config.toml
n_layer = 9
d_model = 256
n_head = 4
n_kv_head = 1
head_dim = 64
d_mlp = 1024
vocab_size = 8192
activation = "swiglu"
norm = "rmsnorm"
norm_place = "pre"
norm_eps = 1e-06
positions = "rope"
rope_base = 10000.0
rope_fraction = 1.0
qk_norm = false
attn_scale = 0.125
bias = "none"
tie_embeddings = false
parallel_block = false
init = "trunc"
init_std_qkv = 0.0289
init_std_o = 0.0
init_std_up = 0.0289
init_std_down = 0.0
optimizer = "muon"
lr = 0.0101
lr_mult_o = 4.0
lr_mult_down = 3.0
beta1 = 0.93
lr_head = 0.00567
warmup_steps = 200
schedule = "cos"
final_lr_fraction = 0.1
batch_tokens = 32768
seq_len = 1024
doc_mask = true
z_loss = 0.0001
train_tokens = 273200000
steps = 8338
dataset = "wikipedia_en"
MLP neurons of a small language model. Each row is named by its layer, matrix (gate and up: input weights) and neuron, and shows model dimensions 16-111. Each number is 128 + 24 x the weight over its row's rms, rounded and kept within 0 to 255. Numbers have three digits each. A neuron's up and down rows have the sign that makes its largest values positive.
A block is one neuron, or neurons of one layer that tend to fire together. Before each block is what it responds to, as a language model described it from the Wikipedia text at the highest values.

Responds to: Infinitive to and auxiliaries or negations (not, n't, can, would) that come right before a bare verb, as in failed to, began to, don't.
L4.gate25:125135145132134153140147136134095111149128068094161113114135127112175101147140092141138145087149145109078121126147106156101089113088159154146166158137127161144148125100138105118102133128118138117155123102149120122109137097148138066145172108144162139107123143136122104127134160094142110127
L4.up25:124149120108121140130147128117116141201135111124100122087139120116139141142089121116099148105098152138117111097100117161147156148116160151109145108148085149157132097114162137101155127140087129145153121147138149104123088121153144090144124117186140107122139093135136110109103115163145140124
L4.gate466:162111147150151144128141120087125111148139136127107120146138156153141091124103128127138115121150145105131142129109126114168098129131135179111097133079086157135122098182110153147116162157182104148246153144127105121185103096132144125118153131130153161127111142124108127133107155109106118090
L4.up466:154099123128136155177163114102103122085117154156147118122150175135130142126107104108099119060134118132166172139117152134135130132112109088168094152101119147106177160104131107104185160183138124156168145132139183121125112109147163126122093160148163118117141108117150100132137144094148152112
L4.gate518:138128130123171151171122121124143110142129137107164117097136138106130039153127156108148131096113148108127161097077164147123130176101103132137131116147126112114111103151123158111100088110072157135121123146125167121121137111127132123151146133159143124147106125155153098120131135153126121102
L4.up518:130145140133154131163080143123102122140135146108123099119182130147091075168135124106160137112090159096134145119127141154176121149093123119147110136129105126126127147146116134111128104113094157159117120139107141113141121114141129136142165134162130162150105118149163136148149104130110139116
L4.gate995:152145138115174112094122121136134160163136141103110135141110152147129135137162129122188121078106123117153139125125129112159148164107117121124096100140086119097105106129123101123160121107119163115151147149155171138135104103180159110128138144153161107159131135147161110111135131091154113165
L4.up995:131137108187077157130171107153118102129117124163180131141194150139102100118129128134148113136134142097114169109097122158122158151110091109121117151125100146118113145113142119125136128105134147149156087131125139142115132128133157117135108173112115135139130104128137167115143135130139104144

Responds to: Apostrophe before possessive s after a noun, e.g. women's, king's, family's, also word-internal pieces completing split words (le-is-ure, pl-az-a).
L5.gate85:137120083141116109128092133123148128153111141096173125166055085170103157145097098155157105123146134123109121140135126160142113101146150100187128114142087139093110141103098127079144114104144124119127089089119129154098148157153108152133177128099113155135150115141095133108120149107106118093
L5.up85:130139135149090110119162122120131101151132147135129155166096124130109159120124123059126184095123110154129124136118167120129087102150182136160117173121124135128102151136105157124141108144113139142126068128137153098119102136152113123152095094154112141173120122114149158106118138101120116104
L5.gate155:180137129166076167158106116084113168172169091147109161142133128135089111107077120151143165135146165108131127126132087104122139119119137119133137083117145083156114147117122143151083133126107159139082116147160138135136135157143153166100136118196161124104146158142114119104120136131118117160
L5.up155:149141114137101167168117143132117147171165119109114112119131117163126131121157121094177109110141132155111105085090074142160143124094117115115131125102117120148131137125145100150116133153150129120119134110114132145137114111126182131120135106108108091172142164139142149141096131136107129098
L5.gate258:121181142126172141110149116118192158117151129093093118149118138113131124146132161143096117079131084100155084141136125126156119136121144083138109105112124117111136103120142106148191137155142112171141134131200167167144143146122084119099107106163135093176139124082173145171128124140142105155
L5.up258:085112112119107159142124109117115170090121078114133101131120142122143124159114129139157154125119143155101107122136119090143151131150151140135140156116138104170151116134119122133089124116109142147117078122169153108125133104118103138101115123139151106117125078126129162143142162096117096127
L5.gate297:111129128103185141158144110124142134136166122104155122117127140123111124123136163098122113127111065121158142116098143195168117116188107104197140170097113134150112116152133117150142101132087124120139107141114132108141154116094151136153135119162137091130137080143117149159174096107124169109
L5.up297:120143120153127114156124143105173138135124105164086111161110099106112165101123140137163105116174138123140143077096110143095148136130118122135082106086127107132152070096124137153132113142100087108095154097113130138180105148136110088135099138083111139123142113140104100129143158125150165149
L5.gate373:136135102123112139162127130164098128112166142118139139105109117145097106101136136108122149099119075073143149096106106130123110127167115135160159088165132133121184125074140133082136131142102157124135123160106152128151102130138113144127152073085157140079116124111153089168125095120180132109
L5.up373:149175100138142093108102102132096123139126162145119115126094115153124108154117096146156147148167131129112133150115114118137138111144134135174143172156093102134100138150093083094090066116141127146117124141118135135087127128110095124081140123147148146094166164166125139158144128112155121169
L5.gate400:132143122106129110130129160121158136093102133137115150126080154150196100133116138168157126150092107092139117125103118160121175095134109151121137122111137121156141101175112151141177071134135107197144136119161117109114116126145164157149101156119153108107124135161150183120134157085090120136
L5.up400:153139135105145141136142146164124132144137120135125139111124108144165169146119157139159138135130119111169113133127170156174158151080132099151148130144149089153144123124147124103108152141141159124111120137181121127152127135117159145077138132135151164145162137120135122128133134134150128137
L5.gate513:111144095107105148076165126110145134115142138116138096124111125133141127119104107179123098112081108162140110120107089149126113119132123112169117096129130199084104110200113118118136164169138128164113094155124114173164112151145102160118150110138099118109139143117130121162101104115137115077
L5.up513:101149139160154111096109154168164137105122113065106152135110158126136150143096131148131169135128131100120136152142095162149099147141135153108096133097111096153122108109134140140112132127153093166159141115148151120140128145123133107176131129150163117139096143133125107135126154141138099147
L5.gate574:100154145137127133127146169120119135078132143089122121169107104088129151133129137155128140158123122150119116085156105134137115113130123121122139124144144132153125115128105131159139127109106164101145110136130166132149100115142149112120140145126138136140134146139073146105132105163165079142
L5.up574:135144126093088132109150133136117135129157125111156106148122091123101105151097090096128076153140117084113139137145075141138117083097138124155085124098135164115109103117126156136143098107125117152090135131175141115154126138155158134132148139115162141091096127128113101159123123140127163142
L5.gate710:154121135125103073143097145142112127124113139101108152106134150133135115143127158141167163089095110136128102148107133076138144103096149114114095082150148125131143133131102094135140107123129140151155075128157135157120088134101132129129103154116130118120171183139116140141095043101141141116
L5.up710:127112140118142122133099100106155142099142129126134133121080133142143137132085179156138112151084128088145153117156098110127136165120157155109071095117080134176153122104172183194124084174131079131122079112127140116142118129124170143113125098100110146163159099150116156113139128100157168085
L5.gate725:132127101105112168149143169095143126135078107113129139117082121107110135118138106106130142075100136091115158140117108140130129170104128104122149147151132083116114141092146113170112157162103158106213126125166131120118135159147146139109134099119151140135124092137118119177150125108105120095
L5.up725:133120091142164161101136112145088151128140125151085183132126125127134150134116154119085162132132110141124166163136086096169074116127134155136117121137105146118169125114108125157126123103158135124165107082161123087134098161179105137168153133108152132151116096138114109089119127173125150101
L5.gate749:120174143132101140112160186145129108080122123174161146134111067125117184128178152148144149095173097083138095105129114129144150111128129138149146143139084105153128118118126118156104127132086132103115107130182141145125145138104154165153112118108130124140113101129111134092119129120135167109
L5.up749:155096108114166156123203195122083131103127132103169148130133130100126143125187089126168126131113118097132120130115101113150121120107123106141111180136102114135132103129110147117123116132142133158120141118131127183164154152098132172114129118146086118112127141071114169150113138128114150152
L5.gate761:094172134147144152128172163092121092152133130102180104128139143140111155109068128120120123074140126188129107105081147158129153145133137138174155085076127140133144093137137107156124110085110116116149152116150150122119132109084156145149163120111132090175165176099139118172111128115135102129
L5.up761:112156129138115165172157134117146120159178087116151133136102099152123164138144097105163162110156146102105118159164125127078121147113124096130113126095124134122131127120151173157144118097097154146079149140133150139146147131140096126167120137138096171128113098158149114155127110142108136087
L5.gate768:147183085094144130127136125102150106134106123174088094141086101165145118139154135132157138109119072096121149119131116137174131165095138128145098064120115165153159109159132171117154099189147140100101118158136073133135090106144155152121152138130132115174115114153147141108097107143146128087
L5.up768:113131130098115131146133138114143126142139123110152122108145115145131134079109101147134148153123105132140115137115158136118177114110163128120133095115101110121202119167123138160116080167113128121118121137082105149162113107104110106102113100116126126113154136127110138095170075145145134116
L5.gate794:129133135096135123101136096118132092116189146137118097119162115119146105124120127118124124171175107111151118173109135141160092137118162106120134096113119065137168138117122097130148122137104095177206116108139132119098130129094123120138099121121148106186074111129128108145120148140115144141
L5.up794:092150127140144088127123134103133128110109109089122138161115153112134112103181080128113103149076128129113114108110151115140123125138133152138132119118154068158137150149106108182126122114105151142097165114158141133118121142130107140116121145097128131110168143113114130082118130146108092106
L5.gate931:166180084104105176161147126084117158100116117120139114075156109099107124162112143153102082101152123152099120160132085127176145121130116097130123094128160117146126102133130097099113155144154164146110150131125133176123090180098149160137113115136106143148142150160101111131147088110105142093
L5.up931:112136137089114164139120179120158113131128141112155105118097135191133165132112133158156144147130128099120119110107124135128120109093125138116104097139134099166170110141099196110121085126122174134108145165128139124113125150111108133124096114138131128118112176112132113103151168137116141106
L5.gate1016:090140141142123118132129113101126147115112155105074121175137101099167133148125129108129105145099091148187143118095153133123102109144138141062142125129114138102114111156158125115153110126112157129170114142162156124123120129118100171103154100096142110134157116120099133095144095130141123135
L5.up1016:136145115131128142127096144085155124131121093110111099134121120094152103124074108143139142143111146135170149134107106123098141146111115093132169142123161130073120112153087137143143143149130162107135110166148143126145160130149097145136120098105133107148196145134118125104126176117136119157

Responds to: Apostrophes marking possession right after a noun or name, mostly before "s", as in men's tournament, Women's, Napoleon's wife; weaker on mid-word fragments.
L4.gate190:171146117137124123161137123122122154137152122144075143165161068066135134127085105100112154111127127154126106127138095155183124163153154169136101129142127126129174158149152113111162090111093082110126144102132118088171145115149146139128127085146132117130145102125084120104161142143100107150
L4.up190:145137164151148088102117166116107129083115119099142123158101102146113154128097088149160120134107143116159144114098137108136172090130127114134164141109160115144165117097131120120121099111108094153106152110132133138110158162143151115093089099168121118128118103126132115117119096162098158153
L4.gate574:183140134120088123094140134165139146095144129115106085097150101089105126134148157152111166143116091104102122112107128141171138143169114072103126117084142109143127105136075120129206153145156106151125133092099146122121142151129104134103155125109090080125140131158143144151096163138115101110
L4.up574:189093143088150105115123069095155132129122164153108117125101139132096133124112129093107150137106102121118101142099145141163138126135147150152166131143134112167111109111115154119146092109148092145160117129140108104128112105123112135076130093097108123147152097115088107137131126146103158172
L4.gate682:198143079144146101184129124144115155122109084111145105143189148117094117187126100156144118162121116160112110181080120100140126147130110166091110110130110126175150102116098134144116049170103108161126113143110111169128116132112148122108128124115153151153131123113110140099126113145101141153
L4.up682:110105121092160105135089122121130157124129124090095113085140143140096101126117089099117136152108109109139122078136115096116154130118097146102115137124121164136167110146110148133125126094128098133085143154117123151155114124106098128151102085175142143122126124149108173156119129111121128072
L4.gate944:147151165125135145136142150092160141089100113122129110113105123123088112112118126133063131129134115145178113123136107157096128137171129082137108091131103158116143095134145124151135151117128160152131139100163202157149140175146145147129114098101132130142111106145132133151140074143165178106
L4.up944:121115112139127114081115123104162138138117136095139116138154096161097134116121132166165129131104183088115147173161103076127157101147148149126125144134136126127094164114208111129131163127130128109085101098140123151126103133140143176120152109130137137143129131105115130168100190145141134123

Responds to: Auxiliary and helping verbs (was, be, being, had, been, were) just before a participle or predicate, often passive: was appointed, being demolished, had been ambushed.
L5.gate26:104085138146097125143126174172132135123096095141114118170115113125120096166136147134128074149111128134100099102121178136131104139131081082143105127161160094119110135144172152151133101155128113119151109121110105109103101165141159140138082153118112131162126049103157151113117158117091161119
L5.up26:113137137134097099093141137155110146147123178188114099153139133134149161142160138153155162102160116118132096131109151080156146167121119100147145124107155135093144144152134165148127135118114125120163113123071160112138154133147145109134122141073125111145123109157125145133107113143143125138
L5.gate28:117163147148133149135104097092132161092103101115117079167115115158125100097112096154080110100105135113069094102066137104136102133140141145111116150176145129143120083133087137156150113114106131133100126118141164127140138134135134167094141153084086086109156135113128151115090175111103150177
L5.up28:128143144135136127148140116096090097129121103148118116136123129125127110141167071157118128124132133111120085116135171100136161198169127117127111152135126102079096092154101093134153133135122120160159121116135156132134090116115146109124124121115086102147142151109128153120115133121096107132
L5.gate101:089136130142131069132116098130142150094125135146124128128124094133100124101121109151132112109133113079103078178104161137127177133141137096125122112164175107144089142166114135138144147138152096191106144113142121146135172090103124110114141164206124083167104131155106145071113139129134110149
L5.up101:126124093127151175129158119129131116119130164151111116156176127115166152149131134135127137138104130127150113171123149130123151125111110099127104106123158097114121145131178136128140143133117137172142132129172094126133135146122118081141156166123116110178113166132125138092123101130136106142
L5.gate147:137129148129072146147112123142158155134118118145178139149122106118150163090112138162127113127120130130127146085102169131163135121127078152156116125179107158141093110163100075109126143107133132129116127154086137161143140107138097119145188092119074125070118118117110140099086146098125136154
L5.up147:078158106116118155153131100133103115136132095131111157109159082114133127112137120146184123116150108182102116159162128124172122118152113112106105135135141168111106131110154131107146126131130117100132099092136091160112085135136098116168159121136178123125133149124137115114122185110145078163
L5.gate151:159119150098156176134140101123118131121128115139095139118145104105172132077147149146098143108141084111122116178130126063116125150127117144180072102132163154131097141138120148139156107134097097098138143126117122078110099099145143103136111155132116153148171135130136128130120112130106145117
L5.up151:106144109139104144123083105103146111134129101111136146114160117150136119109122116126151146118124155135130105107067144136101130160144153121160084136155081160141116096153123097143119129129128176102108149138114098141148151110090118148125140179084088076176122145146168171089112117077142128119
L5.gate281:202116121169103196106169114133182100095138115125127141181120129106113093153135084149160140078120144105103155139105114141134155143116097142092101150141114134121124141104127136128167158103090130116131117145137109145122118152179117127124121119120133109111107098126088144132141133102132163136
L5.up281:177108128176103160095152118163120097170140083164133110129160194089144124096180113097159120134083129072142156103127141146129130076117120103143108110115143109097115142117147134130154119140119142135115112129127140157102110119155168148160112121123149129104134123111101118112119130143131169090
L5.gate298:122150112141125139137158139124140089099109129125119110112138160123153092107119140105147145132093092115115178169134096147114137116133127121132099151172137141110136126136161141136154113089163158134129123127171076153133138112129173185144135145083169131117105100121135128108110167123122151125
L5.up298:120128119110167120132117126167124087109112096096088137115068155144129135088121092131149060147117104133163151141195137135111154085128131097107075146103112071111142085148163069100133118124071165110109105118169130130154085145137159126135123150108137151148087135141077161128113138135115155160
L5.gate335:134116179105166161099149122100157126129173123132115148162127081115133118098066133102085122142135146155124159135095100149135166121142147101138152113155126146105112106100135115099118110087117102132146113123139114179096157124143123143123090130105137134143138145108122191104146112168142111119
L5.up335:087177134082152121135159174151113100136184160131114125141179144148129144106107132122109100094096130092100137156102138132152116105082132151141068124131114159113142143075128166122135119124095129178149116144184144152124108122172163129118148139160126113129122156115107114115097149112132110111
L5.gate484:144192109154092145132116101142119146104149161156124121103163149108141118082131134142134128108170168116136116112121143133096152095098150091120143127125148135154124149142135122109138153111143164111163073151121147137106102168135100163138117146167107144107169124112125126090099110164102140131
L5.up484:121135135071140135118099079125111100109114107170092117135141147087136151157127121130139124118137097104111146116138136141145177120120170139124119085125115154103130128182113152132155168128100097087149138198129152099096116121176117114081119119127159111112112116127109140081109101120134079111
L5.gate567:134176135107167142092129079140127141115186137100135150141169133119146121126121136126119164166131084126160127126137123116129123105144100066103117099117107140107148114092156115117137140152091125095128108140142143149115169154081111155146134158127186081131110187154157153094148098070135103132
L5.up567:081138141157121090105129135132149134136162135125135150109122152103110098133167117140129128065095121105161170110153170149172150139154153117123144121151115160135141105153158146137114117120144147135105122097177151140106105125143175139108095149105170150078109142111115146104138120122122126131
L5.gate607:149135116095107147100124132127124091146135141135139141143116131118113101100108114153146150140138119123199138147099159149136181148166139133181163112166155084105112071150122125143184119087113121103135122107154111117117091165122140142167169157103116176101171172086127110143133113147154117117
L5.up607:141148164141086127135126113132147149102126174108138110151133154129175099157155072165148095131099125118156126113137137121120146166140111090121145059120118130109114131123175131166089135095125109110124141117176123144137099129170125101173096157170135118140104157155144123109153124168149099138
L5.gate618:149096108122144131144118081168124110113167103138130110119128149135092091130126113155137118125143128140145103134124137136125109137123076144099104146170119188128116136124093100126114131099119148152161130122108147169107099128111155111158127147114145094096078098188155149147112133087125138121
L5.up618:184130123152181141129130075144098120101122124143134182127150140151142120144157116133092117094127132129149108136100107189143182129121135122141105155130124172117137127158105128116193153131110115142119156110144147197137124158117162132121150136133157132140140095152108152089087189160141104156
L5.gate688:098181099138105097164130112171193109142083097159132139116123146150130100151119170150147118112139143160116087134150108128118124153135173148109120111099138121122134100147133121119131115142128129108143122108124137140143149072092105111121148150162101149117098135114142139116130127112120096130
L5.up688:108109169159136101129127170159141112114117140156089126112121121105131116146127136129127167138107105114146113106119136128158155132131108113154166124142094128116113101133143162173117129155132148182135116142153109100100137190094112100119141121120138097134101142140150133087121119092137108107
L5.gate843:108144148117111101108100144095111086100134097162060116111128098130122130116110082123135103099147143113120129162141137095154142122151102122143112123130125152126151125159115156123058127089124164195100103087133130162134078158149126102120089127169172134130120127135166117104102122121143164162
L5.up843:169123111100136111117170122118149104142127110141145160140134100134118098126130180110151133123112110136188104108132105146120146128139088156108156162107139121103140081121158099171174140128138150108095138172115078143137152139135140121112141109117151067067141098109130100094095142121159156115
L5.gate913:175172075153123124118105089117101133112140136125133194137088098120104169104140125203153163127143105109175156134124081105089141146174142110152163124119144108160154101086173108094124141104102120142090113127136130120122111122139182075137110138137132104151144133171128123134120094126139083105
L5.up913:152158153102063118185101135157136116116144088143143186141121098139126066122172079131158116124158107108089164126138206130179115120138143143141131140160110104168074156112121124118134134167126128141105091117155158165160131135129147082101101138094118077132128121100138158111148145120127156139
L5.gate978:165127114165104114134142104115109100119106076134119138113097182120126096138101106147102092095132092144103130114111110121113136132146137117126124115133163090147121130163135158112101149135144089119081140171122140170126135129090104129140092134156154102144161114170130131101074131135130162149
L5.up978:109139111168147107113147096132116142121125122123137099140120154112141076124090097130125075106135153113057150136124127156125127145135120145130122142134131130131166139152122110101091146103081126132098178118133170168090120176109135172175117136120110175161123132146103135155100197121087145134

Responds to: Auxiliaries, modals, negators and infinitival "to" sitting just before a main verb or participle, e.g. had not built, has increased, would not return.
L6.gate311:121093109117130122139131123151119154171137134110099074134124117122142125154171079144160112156117096148138092131156150138152111163111142112129104146148163124142045130127166151126164103133173123127164106096137085145126112125154100123177173138108151107103185130121134126100098127113147099118
L6.up311:126148111140058123134174151150136126177136096148117123131129114122115105144131124165190108144117121139127144148132197096190088112139096141134144126134075175144141123132113105113111097158116091085079085151108109121091119153182097146171104121127164134101146094126113137103126115119141172130

Responds to: Connective or suffix tokens inside time and age phrases, just before the number or period noun: "at the age of" six, "19th" century, "at that" time.
L5.gate46:096112118121115101099106120113123120157174149087134108142154139133120124105139122107120140133184098145129122075116098178081130131145122152103110172102108066136143148167082134121117120131097104113129161173143204150168125158114162136119150104124158136091075094110116137126141185119112102126
L5.up46:163125143110126135086116139136108110099089141107122143123080086110118140101145134138157142100172117137113152147124146096104104080135082137137141140113150060117140155118087085101100111130111099139129163135113127155109120136098138120125133108089103080081136086110101135158130117122167117149
L5.gate73:146137142093097135130118170119152072102118150151131132133133107089125175118137099166123107134162080133116113094146109157102114114093144105167163126151138155145113055137151152103112118171174156155110122132114142129154162120139128157096152128131097172125126106154088149114104131139092157147
L5.up73:098110154080091093093127107170169158134128105125096162125107121155125109131092076108120086169116136161171137117103127153129083106149113142145166116102133113137107140108157131143146108155148130159114148127095126113144143145105102112123108139114121113121126120124106113110155116088156123124
L5.gate82:131125140176096128100132101127126139142137119133091137146090138108145097122082147106106104079115157125174159108109163155126190152152096114164128116143138134124067110118153078171111145147154149094160157098151110148102104141132122108102126122108134113097128134114141099123155103130125118133
L5.up82:091134164131146116082147113120165137109136105142134144127119123086098146116124110096120134123124110142083136142153122118116144126124156116171151121093127085135139148140159104159147107149167077120110125139126105138144115146085137130079133148122117136108125150133121110132111106121130086166
L5.gate224:131123123122146175112142134127169151092146091122124125140130097120143142140105100190140119148133111147103112119119136131135121092108132154120091147145142101083085120101103138178154115156100110093156115179123129125139094108140160119142135126100108121132120122174167134117143099105092141094
L5.up224:117137136089121143122135114112118119147100101124158108084135155134131113085140146159121112130119112158121125135109077159097128107135055137092099120143116124134116149101098136152111104142125146118127097089120154120110137096148085080127119111082115087090131143125106138091138097121134131129
L5.gate294:113124097103138117159141081096136132128101165117114162122124149149124135141152097194121086109094145174102131115136140157105093149116137113122134120138177156134081168141123158111164126117191122121149114131159131119112114153165084119132155132126108129089153112105144117165126137131149144154
L5.up294:138113140116126158138143173118134139134163147090142177107108172148113133102100115140168086173134133150121157142156139130139099118082152148080128162162132142124169129111081122151115116145167154132121147121155108138131161141124155146139116105121142108122132147147117114137124164131098097138
L5.gate308:098158136130110139105132130145123069145161109136134121095144085114162113116133102132100132186213141162110159109148143073157135097160191166147180132091154090113089109146130145141120105172153129119119100120143104131140145141095141124114179122090121136115161095165146113125128169127126151150
L5.up308:141106155182165091147141173155163165093135122098131111121137143152140169153145127096085124143160117113128141110154125124154115127158136104117162087117163160125162111108143131171119080104190129105115100128127139130138121172113106150076110092117118123088130161108126151109126124134105164101
L5.gate323:114124138103173099119130081140109122119145135107114094145111127127097168167104127133185131141162128132154153048150080161147112092130142162108142101156124131114157091133122119149116085110154113130099147152145088084108146096123138093134091125129156111122150108116168135125085120138159095144
L5.up323:138157088117132122114107111165131142120115168096141079121098120124132097128137093115156142140098166138120148136143111091122149124143111144131117130143132094106161121138150135140099133120173136112134165124118104175139168132096084169130121154128118121126096127146114164065144071115120119116
L5.gate382:134130180097102146126102125164122147128157124137119096093096129129123149129154118113141130131132132170150113119092114117118131125112126158128122153101153137129130159121126111133153102158147127129134194099173127114131119112123148116139091115139146085108111113131168141116110094141113145062
L5.up382:127113130134125152156142129192139099110111127144130104105111160098143145125125125153113129138109149080129128123154134120139146132097134136094131117120122126122136139087140153086104101137100110105151123150155105133127127132097108132150146101160138098138099069114097163117113123139121111152
L5.gate495:099166077103132174147137123180121106126133120108104135144117105144158122124132110158114158144149094156126148116159078128137098091082171119123141161124115115137148139150144121181133134108093145112128083140147149118121124122115134145108102086093176109086109106125129099135124113134154125126
L5.up495:150136104145113132151159135142149098129126108141140109166056155125113164124098154132128184114138110142095157115149076138136145118147133133095129155106128123061123151166128141151150143164175129138103137115164146122137136107195105115114144059107155111124110124152124126097129113123114124109
L5.gate682:073091112106132177131164085129101106139147103104160120080136116085128118105143117107157103121138097158095123095131141128136186170151105106115169153119136116110144107089113148133163157099128130110141140139145157132090156133096108123087129157144135173144104111134143114129133082110136164141
L5.up682:121185122121112099136170124144113128105145113101148114143105113141161147148131120108137148178162151144104143106109140125109084099092111133063132126108156112156146113142114147142164169119138105118132147145134127135118134150096094144125150141136157158122106154105121103140075166085146111134
L5.gate706:112127162140142109124166153123110112115105160153137130174150124142126094126153161109077128125145141121092129147121150120100143124160140176114130138143127083155131141140133122140153126119133115138153141130130133130085093072135112119090164105084145077117138171122148078082103143167167121130
L5.up706:117139123142092125151127113138130158090159106085126112054130143166121133099134109152142141147118173130122103114047137169134160134126125120155150140160153131133151101124141153111107126113112153090094154120193117143155168105115119134138112100128133121102141088124121094105119134129161090177
L5.gate718:133136130090130116152079126166069129173072130100129111113117139133113119159126133174091123107123114168111131111128151076089149136152144148145123109081102135096146150074102153123176136111155132142121139140128192139115122124120126149113137108133171173134105104096130107129131105147089122121
L5.up718:141147143142108169135136167116122120177131186167135106057135110131112144135167128124169155139121111149162119122136120125135169075133136136134130161121136166173124135159123127147120107076117115113130131140135106117112127122129144119134128131114135143162113093150132131128096076113140081146
L5.gate781:147131191119097117136136105159133058149103153126136148129119157136132112130123140125103096148082153099130120110111127134124171155168108131106113128130082143114124112171117172120085105112146146078148142128119135132097128151169151087150129044092143170114119108115111107136124130144119169136
L5.up781:108150142089116107129120142184125097115134131132130102137128122131168119096165103117135114141113130152130143100090108092064143140132124119101142131124149070124106141171080133106115140181121095143103117119180120153090140137132177095139085117150138125110107152144123134114139102117125138118
L5.gate929:153123141104118129155107163127126117088164126136163126090141115139033090138147103131087121048133118124132135141140107145111175153103108109101129097102124107099114107186129168165118150110112125176115130111115155111115106133123141141126109137125105124111137103135122121112119106153136147099
L5.up929:149111122119165132144096156130144132137116186125136106118140107093104113146103131129159116123170160135109120132115137135127091104120124081149153166130114119125130115139099145124129117122110101117112141068103119103137105156157126131118083104119076159124135139140165148126132152147101141118
L5.gate952:135138122129129088143107140119154121139165127149127130125095108142163161152121133087151142124153109186156095139146143168110137153146137125114130080190090116114100103080159088117140152107104149113114163121178124157115155158102130098098111120103139121150104126123169145113126137094182093122
L5.up952:101147114150135163093147145130133105068140128127157171146127124125100105099155142118143157098103152107122125157144106143166081092125183169163163174144130100149169198148129159133128069193089110106144141142138148163177158172128118116134145127127146121148155133141146105161150126086099124118
L5.gate959:122140129107137081127147146122149126111114174167143162086146103139066111117089116139109125115121144102097153159133093183133157087165144105136132114117121072147108131140111127146139091165127099139122143099117129099144073098146139113088095091092136170116197151104109139132141154164104131118
L5.up959:147108136112107142115089136166097145114132097115144100143104110138148134166112096138116170130134108171136104136129159137126091085118085117105108119149112129124095166124156131155098133099147122156131147133145097109138171111114109124060142132100157143136111087083117099079125082139144125151

Responds to: Tokens inside a named period, event or entity, right before the head noun it modifies, in historical and census text: Second World War, 2020 census, 18th century, First Age.
L6.gate842:092164090130139164140124104124133122163089133123159128108084132085128140113131136094120078097111096140108142160119157130163128145082093109132138141154194128129132125145101148131139111138113165130185140134141092111127135108123155099099127095083125117089123120146111159149091106135097116140
L6.up842:135138118097141142141105130141108115123123120099191087101107154084125160177116107147155085143105101132090130143129106161089112143128126162121121142150122109105104108120139169153108131142132113154141147060133108114163168089165132071118150116093127161127150130135126159117135101157164142111

Responds to: The apostrophe after a noun or name that begins a possessive 's, as in character's, band's, Gray's Inn; also some d' elisions and possessive pronouns.
L6.gate501:122136094133111138154109148088143150111110135131101082126112141120106131125181072103141169141118149122110116153092150125164146149123141132147132092113175138152080087141134131144154092122071121102151104115128124091145140118117123173109089150146137119105145133123148150132117126150162124128
L6.up501:070147146151099073120126124133108097112126133098125085168114136101130131107151116122138126137127146141113103177126170107132143126126167116148134093136161099129132100140136126144170109130104137140180077114148125072147129086104117152125140140171158126136151120147161132158147112161180138149